Weights of a small GPT-style language model, trained from scratch on English Wikipedia.
Size: 15 layers, 5 heads of 32 (1 for keys and values), MLP 448 SwiGLU, vocabulary 4096, 4.82M parameters.
Architecture: RMSNorm before each block, rotary positions, biases on query, key and value.
MLP neurons of a small language model. Each row is named by its layer, matrix (gate and up: input weights) and neuron, and shows model dimensions 0-127. Each number is 128 + 32 x the weight over its row's rms, rounded and kept within 0 to 255. Numbers have three digits each. A neuron's up and down rows have the sign that makes its largest values positive.
A block is one neuron, or neurons of one layer that tend to fire together. After each block is what it responds to, as a language model described it from the Wikipedia text at the highest values.

L5.gate33:153132141175161142153159118139106129156159149151124116073116156108118159064163126087120144108157176115069084163141118168163104188155091113118071149123125151116109124095202127099132125136117146202149115197118120156136121148146162121147129087174126143156130084131163151155111097216136146169131165134110136137124155037064096142095217159121150045156116139132147144165163161130104085163141
L5.up33:120132151154127224127130125096099117158151100132139089085121164106120116094121146114099149169111152168104136164071138119157132146162135125080093133056135188106130150116104158152090126125139106109073125104099134118201122118086146186143129177188130146079157079077128100153112187163145170114116122169137091153101117100096153108117092188153084099159192149172140077114115122087154107104158
L5.gate48:137131121152112193146155118102057096101182133074127161089117149198116186149157170162123123147105145136172117102107115108075137150116115105165176138198181090160149152142071141149106153161106149104093105127169095092163127125112140167134118151083177118156186094057211118107154104133077137099105100150087166112098184139133153070119137168120142154132164123126119128116115132129139108162165
L5.up48:115139079108135169078102120120135124150140083175093097151088155107161073097115168101195132097120152050121169129115149138117111121111230187184122112071120113085045113186098114118119112129120149176118080100165156122173121145075128143144127133135109136149155167124084148132113169073171153150131122123178126149167123089117088123159137148169057147126085107145123142139120157101166086113162
L5.gate59:105120136097129136163144134058184087109138138162118050137142104087124140141093157217207101111108163110231104116154150100106146182105142070092119147106150127163127087063145107137102096155068142105118114164132123124159062104144137154092107156106119125099074124125117128148135141028136139149165131104104136136108157066125085165133129104129139139161121165073124111108095165127151126116113
L5.up59:110108087101108126124103125025144138134098172112149131130067126083066114144123161132113126103106137230156113107106092110079093116116074135067141115120101106185149089070114113132130134129150150120132068131159120156130123137147117124135092183103148113090183105138133091138126118130138082151148110152188101071119097133146112140202142129143158127160082132139118157144115105189154140149099
L5.gate232:107120130141137195137147108122135124083085130167125115134076130136112143143143158098129160178130200084129147155148107126138135110142130165145155101110135176174112125124171089115114154128120130098170105122162123122180150147122123158133192169074068095059104139125165156136162132145129138049174129093128100139168164113152120124131079105108157084149058065133120075234177181123160151133143
L5.up232:039083152202149184133126100152141096063147145210092153106095133134096160173157141109190136152140113136170142140143110124149181128166137122135137117125127214113079112152101072126135135137078110116169111156133140129117093194119152119134179140088084122127098153120108116113126093150146169074137161140129094159146166099102121132129095083082162110156084114101126119177117145125194127130095
L5.gate256:103184175186136148131167152105105179125097165135171140158060092127166110111123167184131146141108153173125090084158111112140107106175210118128074093121139052186146147156176143150103135134107109131108129203187063106130138121155134142161133142136163121135101146078132118121188105138109143085113183133137096064160159101108044110144082106133127116151171154083126117112143153109188110184105
L5.up256:141147162148129123160167111151168148111127135149057100171096116148127144189088191128158145197109118128126087085105140109108125034090122119150122157182130137114181123165133094127111161105117129120171124120123114096145133110076148179138100125123112121140140122157134087041180082074109130161103183112146161138134147135050151134202124077106130090060147137083075103153112135206120100088139
L5.gate271:097144126171134164164132132139096151149151178105158110126093109094156144107074114122077115154153134141142127146120136113104100160164078113087129099115135128149147138092104146128100161123143140154185136215180153097136164158132098201111134133122124117007169123134150194124132120086187113132127225157145116152073125110133059138120145186141162129099170161082177121129129211096112144170140
L5.up271:178088110155121109111198071144125125127087163100120120138163181112140160176114125116116096095108179158122123163116148133053194126080171124129098081133090119116185129068141096132133157113152109123107103136134098072152075153170128130124124134137118136140149148104094174150124181112131150131170099138097079127109090093073114183118195135164106136137107137138058090102085068184162123161127
L5.gate295:079090139157140197134114148086138094154130156144124062100079103156208112102093158111136189140080161106133174183139155183114169111129145072169117134126179137154124160144117092179093112168147114149159153144157169149143150138194063153103185159077142157167110081077131081164091124150102112099169119116132136096156120149160137087165104127164080129137094112112184164133128126082130109211112
L5.up295:167135156154107149114174088159131075131101146114218147116112138130116079136144094198133119172061120095097121135177200159068142077115142086138123122151177106092168152196150118080111109163127146184071122123160162125076127099144123147144144197159071125164077094159143109117202130123091172144135120075140114140081145039127107181118166133139152124147144152170155137143159131142112172129100
L5.gate304:103072157160141161115123108101146149176139157133178098150114123230076135103108128158107182095108159119133144106191090075110075048117154100134074116127164143178115138127137153148118133145131181123176116158117108121140138110152147178132176178118108136138107090157153065138167037116129164095097100156140100145125178021068126136115146157155106120136090122112143146126171128148122127158158
L5.up304:098054189156085177109074105147072114137117083202126101151065142096129134145124131117088147157070121108118111144119168176086171137108185129171108115135167105079132130172137104090119160188094115105124059151127170093143150114136108150108128091105113120160133119105073139135118117111080126067146074117146118123159070134117068107082135091152122164169075142161146099111092117061109129179155
Description: Mid-word continuation pieces. Word pieces completing a word begun by an earlier piece, strongest on "cept" in except, exception, precept; also opp-ort-unity, dec-ided, partic-ul-arly.

L6.gate412:171194153110145133100125122124122087174139173134146187131137143110159120167173155141198080104157095130110157110168138143174106072111094124189120108182165077130146136173122146095137081116181123213095114152096060155127153146119105110131045121117151117107088140097111160127173150166102133112094066176139185133173122093124152110123165110161084120146166136170153063174121150111161147148113
L6.up412:137074128153140079176093116109116133124132155142145117133064115119137149154130099079130120170116111114147152123106116158090128093103138111095145105134160103096130130146059103076179122168151174131092128119098117158114074156157093122163161124151143178116182134107096199118083091100103108130101139136131068201143105133107138121100251093102162161114179179140147151083138157063107147121170
Description: Word-initial stem pieces. Opening word pieces or short stems that a suffix or second part usually completes, often in sports text: Pro(logue), cap(tain), end(ed), inter-, post(ed).

L6.gate197:135134183175132140098105136123128140150098156111090116132120103137185186120139160113170100171134118105065118194129099115185132090094073157114167108125161116168112127121131117128153061137166128206197113173075154084104144106110117086136143154120161110074146145105142128141180191159092124159206160159155082121109136135108123128164139093089166059065135131106141104086116122081094092177135
L6.up197:114149111179091084074189165133141118109141092102130083193162149126093157116156151120151118118156188127088039151171137084191123108141121135123172103175174157128151120150124164108103160075126151118154162125134133088119061170074095158090107111089137131133090097095163113151106191129082155148201149117063095112145129170123104115145155123059115194080124106106108147123140082106125166151139
Description: Main verb "is/was". Fires on the copula or auxiliary is or was right after a sentence's subject, as in "The route is", "It is", "He was".

L5.gate18:141182166146101165182120153131120097147123148139070154089125102130154113095155145111132136092116126076103094143098092151158121054122110059159149128100182103170159178112142144114107098081132140171113129184030108130188191099146103141085120150185158137107094093073116136121183122088142111071126193166145107130113102066095076159108125127161137127161151124134153087169148170114191122157132
L5.up18:070126145115126139171086170089092089111125133163096142090177134079114073141119117122110092158134071113102115129133166188213139120081082104108166154075200135106151151139164166096143118119128147186126137100086129187158125132178161131084148100141084107112156132112075141093111179129119127124146178112164137133121091088115112121125075148127195110117140146145106165166185152048133124083099
L5.gate42:145132168118169170142101113068130104100147099117109117047085142105181108148138116107143119104086119126129128098103108129187114153108121108153099149138085102112109106124087166120086055135146154129044055182104154126126131116132152131137157079146095172119155141100128104117187147110151127093154131139162087060164161038124152071197131122112128191155111107153113115157135147123122129141092
L5.up42:126169139141144143124101131172113159137115131143180150098143115077128073102098103179124147094110054117143139147154138129088128150092153082142160067046185111111142161098150074082163152124174125145183146113093167149119122099155082092156126135161166092107145088156181124142143107140130098083118116114159147104101153108178125119134071133088134081175138147123120133135155096104136126095113
L5.gate109:127126103195157189158172095116161169117145182119081173165167140117175187129160141141104114151062090178137128102147124195152118044117130128094126093147181120129107172166150170140099064141189114175118091125070138171100110077129109137087145137117096102132111097142123112105141142179155143104196114112076070139128075105190109108136112127092104152101094081094178092079123103135121057122139
L5.up109:122138083166178134136098187150093135157136141105128117129155096140137107144170109162173151141120073177078119145139149140141145137087169099141131103098212162133074155127165130149145091110136122170126139114068078143103133087152063094169149112070150151148126080122153115104148109137053097171134152136073114115118171129168096136164077114117094121086158141112168143154169062091123132101113
L5.gate163:135151169155138138111105145095075076106044119102120078136232082121173097092160132052189147149107157088112157099119143149101145122132161070171125155127156136142111111144144117117128091134127137111098095123079119095161097146148104111077105122025104131097086167116133143109137092105092140099133145137110171153127156100139110120124079151127144108135176093147137192128132225145124170136108
L5.up163:161114142158111192140127151106118099145100173091106069140136102098139096082109141203167129124113066184140153131038137178151160127116132193139087122076146113146181106122121156113152089142122191124122090067127096174158161133154148114096152177103133165112112128171161107083112111120149116099145151143125122081163122156127151103192122139095154170111104144127134094146147095144168183153063
L5.gate177:121121063175148147137149137115181109147137135207086216153074130121154103145138156119169113100078107150122126165110083125119112142151194127152130054108083143064135118107112136104066131129168091161099121123114121180164125147109061128154159164153147161118131130100125089130170117097139129115117143143163110172139057107064054159162083087157157093128123141105102104107145156097171101232139
L5.up177:099121106076120137119108107138128109100124123137076114170109157083120177138140131129175136149144144121068153119138120152054102151171154065141131142113138143117078159089149044123164107118131051104138084112101067170125160105096073099175135114109122155102165064148104096095091048116146152152125116125168108161119048124074100091116169142135161077121136161136105131084161097160105145163113
L5.gate224:165063130161082125133104095172109120116166099143159159167150130133129124170142133107082098134150078125172088137179171224134103221132149114111105157147168153067141119105156136114147091177112171111151085104093136135160145099120085177065118166109118103163180142147107088119098122130113099141109100097176108173159109127117087097106115124136138120175060174142136150163115107140121173165174
L5.up224:179150147114155106077150123157118082135174131158169161124120103099123108201137120160101142107131060180136097123143146182142056168138126108137161122108132098066150107121114101123091065128161094174094145143068104104131133095089064115105090142146161128133129141076136119081156177172121091123084154157128174125090095130130171159130155079116152147104121124229090101097119128122187137152158
L5.gate286:135147159085089114157148195076103140175107170097108122154168135116113144148097111115116155120126136064134163148090069211213133109099132145121106129130113104114139143203127123173117112148123160150113171186104139096072161163164087111134150086131107091134132148095055125119135080129143072072094199142110116137089138106143097140175131171099109108121184163131111081111090174130127139101180
L5.up286:089171163110131139129185152134097091097125118159123102106182097127128116096191145124192027140150101098130072158114122168173124079017113134140122208126112193150140122112158122104192096084103175133151120130110161071114095133109127026087087125116091156076130072161081111132111136125095152113134136122103144110099121134098144117169117123115154102103209100093164160149103085119132180130098
L5.gate422:167141183116075147173109131118133077144124144073068164161095163137180086156182136154141130176071114105185075097090124116183124184092132130212100143140154131122140161167082178104125125122126149165127061185088095131189158135076062140131083104105124190150141142110133126134142090095138112111100154129112167145136128101146123071125138125117123180125142144112112148149160190102164109134164
L5.up422:118157121149130167180137112135145100136133108115139165171120129090115096127136107132141155098142103107125146099042119157151155140046116175116141135171174123134073116150143126095127161114153102126073110165070097144106085119130078133141119051110139179137080157102138111104094047113097132088162105140159128188216153090173101055134193049081136144134153124166163109137101192125125115172146
Description: "end" and word stems. The word piece "end" (the end of the cable, ended, endeavours) and other word-starting stems that take a suffix, such as lead(s), present(ed), Goth(am).

L6.gate76:072122142133174117104111106112139131143096070140138087141068166237186154094147159178110110100126197053122114097134127123148126135121110140119129121137120154183183150109151114129092127087119091116106134127188165080110116084122121129173142165179151104136100136086141136131101114130172137208231108159152095168161102083092073143154136092152146140111139105157114132157153135144119147064172
L6.up76:184100133122123119128138107139125153104153144102106138069058137102109096164110171140121133122176108145145192138075149134085152119136123126077163142146097061139126099083082137118118147069135149115129080098188119142118113145152152145146117176099122128105136161157155090109141119138098105213151109105183151080163116120117118164195069092201108112152104174139045078141119211115088125137162
Description: Mid-word verb completions. Word-piece continuations finishing a split verb or word stem, strongest for "ide" after "prov" (provide), also reduc, agree, evicted, and "said".

L5.gate58:085186192125174171182140151115139114110132170158102132160118138122145092144136137104135181121129147102059164165219105105141206100170111102132171120094080132140119122154125108101158046126101138114120105139140116155157104097067107157106136130160139138071092130150162209110178165100135151135183143194098113120150121120135115151135144131200166133130170107084139140120083110086129188075161
L5.up58:128076135152126124125093146127120158128125123075158170136107173148064135202098156166107139161103125175103147086135146101175171142118117167114198131079146099136160154123127097148134141174067128085110165116208110136118069153159110120119127139126149128121152108086185159149153159174098093158135171122197117148125098089112173108193192089120155072182122106145088098170102150127127164128142
L5.gate94:163117216152113143064143075175092119158134104139146121142089123142162138113123107178156117108086188080155125157138076156172157077133123161162142118152137148120127145162148115151134061124112123151168162165117149094137120088095102104112142119129132104098109073105186143214142176142127108182187144139122110102177160123091046116177100096134149102131108075118173136158207130125059137171126
L5.up94:101122145103190088076135198093142177104118164109121184139132170077143163136121109132131102133117157085121106123114166122140093132131060105169194099167128132150142130153122128103139134137125102112150157101153144157082069176116176081157174101146133099165163084103058111165124191154138092147124179122095035170165159191137122064154125124078083148085115167091181119130136122116141130103118
L5.gate112:111187147062148161098141137130109101135173132119128100077074110128135147125185123108125105222134145104176096110125140129190183089149098139095157161096131160094168131111076182112134077098103140090115084166141120065176133120183104175116165126144138119076132119168108142118096148104148149095188139142111081077090121139075157128161131122123136143100132067152114116118163135170106148140118
L5.up112:149118145099144096164113182128125101158168178186114127080130095143119124159140219174122136128159098170130072078123118113074160162101060070161130144125110112125145089092149132116057147102095074085157160137151140129185146178187085136133117166117124111153145147061146158122151162163106161171162136112072170178098139147139146076119124113113139137101145086099129112139111104125174120136127
L5.gate161:109180184151112175102130107197112153137107183081102158145147160133145111088139148147079128176135160177143127151120134145147150125133083146128173103097162117109114168134124138137094111175107113152116153183152122130118199089154159155014166185148108156058140123121098095108182171125147127124182141115117056097072107176163102171149100153201166123099126134188125107128114114128146099127087
L5.up161:069027109173184141116173138109104160131076087136135195166149158157139197132114140118148033150120145167147146117146124137136088085132168128171100121057090156147152103173159128159167124121122148109132165083148144102128069145100123114117175134111146145109173093134168173136135190141134160190132119108124118091195136171134152166158112113077185093137141112158158134133122087120124167146136
L5.gate210:105064130145110140113137151094069150124132076092178151125115141153148133151157111143113109025098099149127087132110160100130107125142135137138153091155154168155101072105151157107107169111193112097133139115173089145145171031101101189142161154090105159119151128109202136132092145147155145123130068143155118166117074119078082159144171155183149149094076133166151099153119109111168143189098
L5.up210:091119141169090103142198139120114173098121117063063128093118116102180125136146092137062108097129190081098152170099133104151138150094113142103187090106151145166079136114161117154162118116166158161133171100160162106112153079073197085124116100100100079072147139084161150132112118116124142156185103122120109156180128112151037122133115083136187054104094121155098114176110075097119129127161
L5.gate246:192107155162136170087106166111094137142130156070160134092142118118115134111152153150149171150130177108122081141095114116128083136145140135129187116074163182175142125104084124190149112149148125099134075116153165159124145072166065134105170156150111116040142071131156130164171211144137128157206133116101091066129162156091120192167119150079118079134085097120156143166149102153115127176078
L5.up246:148140182157132134092053172072100149159111135101096121084103111155119088157121190133166129130117137118140094126123177130110163111189149132134161105071181174157116090071150104108180064130130126133110132100111135153135134141116128105122163169140104134069119134165147133142134164147135144150187103134137146099180101171087118125138087104175140139077162065081177136170099060102165208104104
L5.gate298:183038087151170161142113127143071134103122087088042106132096079077140092088179125117096128198100164130118201135106126132120121045165172183191193149156124191164123143131098120120127114140109129099180151103098108150175091103148117134120135179128096138091141194170098134087171148177112119129115160152104068127117115161153153168156099098133136055104125139122164103125138095094153142099148
L5.up298:149120138108105092144162124098132131136115139091100097196152046064142156113162085169148108082082147086111091085117102127149078126186155114169116151119203145146118105129143141177155137108122102149114195093150090183168195170157125098130178148138142097131091089123152091109110130122137136118089125119159091147142124214105191132173090111149195134082158090096141089127172104167142137082087
L5.gate423:115171079170080113122102133129140183147094083041146137158051150149128082166165150128129176093073151194060151105121126103051104131122120102200107131162188086182133178128069117173101143121161146143089135117131172127187157124145162114134174208112141138127137107064179178162159144151154176134105134161145107079134141147114090134136091148184122146145156116132153155124118117132149124127073
L5.up423:091155112135093168111112124102115154138083100127172097091068163155123106165160173189107115108138131101169119122132118157136074157129176108123125204113132104129178137104107106092136200125114151129109125133090220100164187094143167131128141147138131159107138166176135199114106104091156132108176125105104165119165073139101081154161168143130132127156054152146087176133105186173126123192104
Description: Main verbs and copulas. Forms of be (was, is, be, been) as main verb or passive auxiliary, plus verb-piece endings like becom-es, o-vers-aw, fract-uring, in biographical and descriptive prose.

L9.gate20:198163155201112175089180184102104108119143104139136094130063142161123098156141151137107111121129128128138135132115164139087108160137150165113112108109121106166158122102082174152125121132137077150089148061160166096112125118115106095092154188170140161129074092151053145137200101135130206159130110159048116119145109088083133118129141156071154128113117139147162182134104148117139145181128
L9.up20:141105104044169150121156071107048136140120125137111163143083132095097193155131080104144099112134170138147050161080152127122133123183080151135117139123136104106138096088131139114176095139096100076112150165161081053172125164077091146167145113116146127239142131145088182126150093115169135154113122137097104148159101154126095164111095156120157175134159144150134155184145143094128114133112
L9.gate24:181126152153130109090113128132165156166111106176125077138095099087155099089171143107149137099124159136135126131128120140138169084087176123170155123089130106188137093104171150110077129159147126096125153180115112102179140107109103117096094150155146151063040120111133079094157155159072095159088168131105143092183113130144107173141132132084182127109087187151136093136149171133058166152124
L9.up24:156078128152143169121143131138119113161101153096109118150104075173179113093193137126054089133142101080089158115139134087140126110129134150183129152104159113174127076122157157158136148116197071120143188151117084097132150134107147074078147123138160178110070043139110117112113209110159109127084161164123140070139124166088145132103143081121108139083128144180191157152110154100115119179167
L9.gate53:188090155173112216157153118144091156097123128097108173099105148137164135159133154130120153172089143163117136144084118093086163065166159140059127138125140111133146122137086096106169130114203065079134141135148101099141136141133095140058096147140127122181130170148144122118187125151138193115150142131091064094067123138154143131122140130147064151089081124117110114182119132105177168183175
L9.up53:137137133098167205162088126093165145088101122134146135060112096149161127064129149111091120100159149076132138115124149170100139112137100121131146127160146222119174090096142132138123124046172101101158139166098097097109158085102110136117109118141076090090101114181135141147184102131114183092156144145102133130101140178184108137105128169138064133093105152112148159208126098116107182156092
L9.gate126:124127125121147155081134192108122151166133183144094157119118084101145062109165091129142110173102209116157192179157162114197136136110135106165122120138163117140176135177126105139143159151163101160126078124107102150181124150061088160063118137151153150098140166125191172152204205106095111138119097129141144087099069060147136188130122160119107119123144104143118062128135200196103140156094
L9.up126:121151180113141148103116135115176194122141168138088159120098122068181118166154121062123076083153184135154107143160179089176125200119093133159165116161166125137182123129139180163183152114120116183129094115085137099135154169088103158104136164165122133058161138152173208105194216132150131117117090117093141106075094120077093153115101134187155109123155114114128095105105137146133106120051
L9.gate136:159138158179160174140086137167144173129057094125127120146095130091120133143087113180110102061103182134070131099123134086099153140148120102126120108166157170169159191104123069138126093101132101140129126113081101086125157184119088134158115203109138100155097097161183120078190165169037140122113149174100083130091129149122144072153107119117160153148060149111159089206141119131133155167150
L9.up136:086153135109130135108119119135118116114158123136113155137126124129181155102131144131147194108068093148144127087169064069184132071110174176217121138207113170149132138137133116143104100101130141182110098147076110142139207122092057070104096138091139172172154119123092140138134143089111101109120161161179124155044122135145127098139124194125106158074094148150178098173129138162085146112206
L9.gate221:055144138171161128131149161109109160157152078117189080133095124124150117149131139194167152084123097143138112164077122139146129111171173158157131161089164183146189128129089136096169151067166068168132170156119104102134144105056143175096139175120159149058077154112146131106088128134150166076126163137133128155138100090139093083144125107105142149109157128135154131182098114096128134138145
L9.up221:142101117117106198083096122100145155124098124056120133131145179145124152139049126121132122163153047176136080145119138141164124062153057177154179141122106107145153159142069133118121104142118137134077134121149138173161143073122069092098101106133117148103138129101106134109215072162132139224182112113121122134172088098189123148147118190157133127155125141153131099121125139148089131147178
L9.gate397:121146149147188133091168171110163085194168131158125107086123101154135136130147131169183090119133142114139100106125135156204113100162137140127140139154139103142125136082083077127152101126113136143176159181156138047126145103095117114109100140120168136107109102099169119131137146064116124184142103122078122115118162131120119152138231151071124122121153152104127152097122199114052120145152
L9.up397:152126096166168135125150168147154151159118070146152171142098181128132101163133134148102087125163107120183100113137185101118136150127116134159210154144142118140152097148181135067150152093161110120165187102112102126123191119135097132098085138048123122061099171114182147113104179126148116132157126115113114146220137172123165082188149065089136120101140133117134148094134116125088127194104
L9.gate413:151154202175136150147109183105096178155170171144058112110041181108108115174171116173095119160140109130129093103117150161113057115209138115086116131150137151115138171125077145172077161103189082125089116176142148087155186119099112175143139139153139136119106084123149133149168170106123129139157178143151114136141090164174152150120203148126082138114161141204174125185117153137091121163145
L9.up413:145141212157160092146133158100115187148159128147123180168100140149177125198101123115130164094212167137096098139125176102172132127181128128107138135179110127119183144055173183162124171112153087139118187114140172095184139088102117155130133157145153132117088156144127153174117192086169130141104153141079135098159098163080122181113144102130128152108142147148114132140143102074098074131097
Description: Adverb-ending suffix tokens. Word-final pieces that complete adverbs, like -ly in slightly, extremely, quickly, commonly; also degree words such as rather, more, very, never.